Part of a small language model's weights.
Size: 9 layers, width 704, MLP 2816 tanh GELU, vocabulary 45258, 86.2M parameters.
MLP neurons of a small language model. Each row is named by its layer, matrix (up: input weights) and neuron, and shows model dimensions 0-95. Each number is 500 + 40 x the weight over its row's rms, rounded and kept within 0 to 999. Numbers have three digits each.
A block is one neuron, or neurons of one layer that tend to fire together. Before each block is what it responds to, as a language model described it from the Wikipedia text at the highest values.

The closing pipe at the end of a wiki table's header row, just before the line break, in tables like career stats (Apps | Goals), election results (Votes | % | ±%), and discographies.
L2.up42:514500482452566526494522423570552438529572527535537480505518404544489529516545488499458524525537494517594494508455484548518552520557494440454511454484485513556484539446452518431536460492461525466564462531556477496441515467470547362516470488447460442509512511451494532550453501445556490517
L2.up64:495493531405531506524531504481501471430483489534513419472527432540511499458407451509511427549566555527475481512554505511523443442472488426431484569468512517530495481509478497431469461459425541556545520510515507478445568489539427504536506478444494427473478485498535486525481510450411526510
L2.up1055:469456492520487516542519467499552467490370518455479554554566535428569479459520564489546491475466440512547527571519475467515459505536520480420481462492506500525466533499497483456441523535426540522525477464497455550603559501473497441501497483486479436501464514524510426536472402514459465427
L2.up1316:495526545486563551460530568560462528464519468440476499439533480554495469476495500518425463503490488559480477494433523497564505503475501509477500497558448500574543524496467509517502534477445520552537507383483451515461450495461493563519457485456532441511539459449484450510543504514515545462
L2.up1374:442504450449468513532555552471499425488526503511470490536513442481526570464476558489505469482517491535600519552551454474467580530454535449429493514472425513461577584486468516491479533437450471524527516478460447528547536469450495489560425442476497487521424556495491575474483505407445472536
L2.up1632:494473448431535532468468549427517461550469484525452485475510525487534548461497515524462579482491494439511486557584489547513465428487493566477497578494549473551564518544565509505431512492445554536530491483464500549485552532503506450459512405395578471474452466408460530538547478438462486443
L2.up2227:569488531552403520434456534482532505503451536506476471483462513493499544466550604500506591539481503456542485576541471478493502504561472499470495516511502540507520416542495462477446534527479616572502485512473450489547439427471458497476437530459466508480532509462499507492489487509470457505
L2.up2495:519497471458515507498511501507500431511513534478476526498450474525565569510536533480482435497476433518445504555479482544447487517492413427523497491571487488500520551493540458540477567439473517518425493470489462440524551485482507566502437461412483501542518544483454391498453521535411529516

Function words and slots right before a proper organization or entity name, e.g. the in "member of the Federal Reserve", by in "published by Namco", table cells before a label.
L5.up345:502441552517533470504529521504515444563522541543494487500454451540410453531539509473478505516538524435529506483418511566508553496472395497474477492420536483501547604518433546539446506504529562483501513532456521585486490434495568512538505544533560487504559456549505585517530447466492500519
L5.up455:411458553510491531531450515569524539512515458435525484588513507465443466437529474419535469485558564465507479446458508536493469536495507553505497539504450501543491451502548487529523564516547515494495430453556477494495437502552558488473422482491419483546486475509595511526462513515587530451
L5.up1118:473466467498447495511459513518517485517570454496475436497547470526470496477522555458502516538571530472508453474520534513417545518568502505458435505534440479491482514547493448457462451457440521442527526441448517472512511533492499550487416476493507535508513430439565493493497503486611439566
L5.up2209:458465478566467479458563553479494432467481520486446510508517484514476493524474442532557527519463466495502554473457529500537534460463496564526532501528431524442512407457482470431475488533493494529489450448519540474484485463556435533534466531452443440514533467486431509483495485475517605549
L5.up2256:381480516522455462505551438514506506593502511465537473606461498431475406506466440500551492505598497494501475543489485595520432496562472516539519558422462514463542533541552453495573501547373419448456509461546429441560481473463520583432486520498512550509478425579478518496474555580486447424
L5.up2613:442497501510450532509550504525522418478549460486507483528458419460512489480458494559450512590606499491457475529437519495556500559571501536521511521472565545520528494513500392460498510459537468476510475463539441483497495523478539486422537483488499562566516517506495406542465456491456490440
L5.up2739:531509545480403507506517526442526572560486433529500478538430513539474480483428508486483530403561497558481514500467459512494523496491508468533503521467478455481501478528556471470465497459580487511464499477415545498466457561590552572502494458482445475484469497482456465514509545500504497505
L5.up2764:536482537477450449565521527489545523573542481481539525511485535507528509455528480499548449508523550443498497482518459530491448483542540461564496435480541492481471509455446438497524554471439447468511450474500563466529470532513518541459520537523481513551500482423539546504497577502557522483

Commas, often fused to the last piece of a noun, that close a clause mid-sentence before and, which, while or but, e.g. "parade," "atrium," "Forrest,".
L6.up2057:489484549530533522468446492494445530475485502485450594474537482449485530456443571489500490495486532610479468479532549485460532560432525522507444476463547499441496556518531486482495452507495545512539494457535490465484557536480432451511441474516556474512504496486470511543526467489415526402

Fires on the token just before an upcoming proper name, mainly party or organization names: blank color cells in election tables (| | Labour) and words like of, by, club, New.
L6.up1968:460483490521485488440490499521463533532485486499453509496480512465566538531492521435488514519546509533499507512428529525572519526522467436494504534435475514537461426505469512465418543457490554483512440386547485497542502496497535540463399457554491568450490490540466465469455470429582396495

Column separators (|, ;) in header rows of sports career-statistics tables after competition names, plus main verbs in narrative prose (destroy, refused, discover).
L5.up790:509470506564515474476520508520556471445533521513522604527502539518472457492525456518494532532496462462495477502433563461580549448500475506419471542499535453531475516523533536531498512551500458532530548534503489484475491490538527430485468468454518557494527464487511530520503459475490504453
L5.up1120:448506503509491465508437525528548617568476537502434517511552473497498522457516439475504502523480555513520495498562567492459508565506522498510490526504603442481512464512530449445530528543434520447584591563550518501500477518527445494534506414476506523437521493441478564523512532511502516481
L5.up1155:476588517529549531490501468500548461528469411509487524462484525552473456474521543537447511525509507487395500449551481542497485539495471534561505527472476457551523452516529470467469499488523488505419542483498516390496519518515502432443497455495526557532513492496548536501498536512556505518
L5.up1171:469517542544592508489476572480453528472540457491522533481552483490605519396509530541473479569386507485404475510431607516516581472485446465537513510521486517544507462520506569463493490528513521508463530492488499455405525581538399486556477523472473513506555449491488517517493494464504530473
L5.up1473:439490507553538455497447542473485511459511456514499475500551451542434513469460589466522471448501528469448518460480644518500471518474522455500479526506557490553434478451620494483559450517456567480479491546440436504612501511532488478531528515532462449484484516449476501482522468518489497568
L5.up1746:491526477494518540545520486563520487457539461531567461503453478477444521507449479536507529494567487473496453490499548470441561490443515511462557487524527586468488445512506502535514480499499467537521497506512538484517403597494440546561463512483413497527544475478570411547586532575474471508
L5.up2427:471411475495569466474413476554464500502529544496501494577505538547574484525579529509551513494465423541574485521487508473500418475472453468473454592496481429549502466483488516435532423510522490548444523466503520524537501489518460537534474514532446459439595507498598474525448482507488488541
L5.up2803:544475553432512533539461550540521516488521479486564521478467570503408480507511593462523528450427436521518560500479473468502534448459585511575483560458509429516522538509590498447520523537505495555414549449530458458561412523524504571464511515537520539492515524469497464516546498477524520487

The word "with" following a noun or clause, adding an attribute or accompaniment (countries with, people with disabilities, 1924 with a .967); weakly, sports team/league nouns (club, League, Tigers).
L2.up135:546556459508517459529504489573483503481450544550456519492461498523456468506496505541531485595551473539556499468474530517406451549500488591472502499538592488477491483509540492426462525454476537486536523513516489544537462497484484582543525460569525455539547430511515489515585463478540561542
L2.up253:514553486446514480446499517440479578531494490499513493542541535522476450454492520496536456448529544515487502472479486486517498520498545528470471568477537545408547496503550511479526521497564576455523490497393468493486457491456525501465416516439504504447515422549597483442514565522532548470
L2.up479:541595490593509475487550441504546517513529493596483497550441541514521533469553530467561511507630455490467515482515495555530556521536501450555442452524542513464480535511503467486516542477549553535540523503542511485366457494511413540488423497554480492464591453450554511460427444535480470566
L2.up784:517507453540463476467570501568442481487502581506505478458467473626486542514436481565571523538548521463495506501430564456510507463528531482501459407466481473525454527484449449508520593541516500481448424505567510556442561514486522556524454511471475506483464542490447617415548606524552510457
L2.up1305:494456547486563458485500534518459527480511558495490467528529554465495520492523568479627571518453537509491543445447544520533536441465493576501450496509465531430555440514460501478444520455536505544536460467466474479581518497472484526590451490477486540520475488480549592473545476477501554495
L2.up2021:462449507468465446473504491495523528487492506474516554547468506511427478502457538561521570514454599527499494513544560504520513436579557503499500557521487531441535576484507479480511499526550516535555489499464446479454418480450531557490537469554499484442509467470515487521480491575513486481
L2.up2067:487418493600422506468451503488506563488487432536512538543476452546446478518577528424581511536576495493459506499508503469511461552511483526510472461496537477436430475559539476473523504546544544516433465494488486526537509430507489524591471395523541560527545503459510474434501477536494477469
L2.up2361:499518504495489515500495523520461545585466411496504458493496522477568452458531421408451524472506546501493533526468547556464510483563489498502481569449497434489534528512542468474461556492431518462538462535454449524540421606459513559547496502447537512436514518552604520528535477524512438515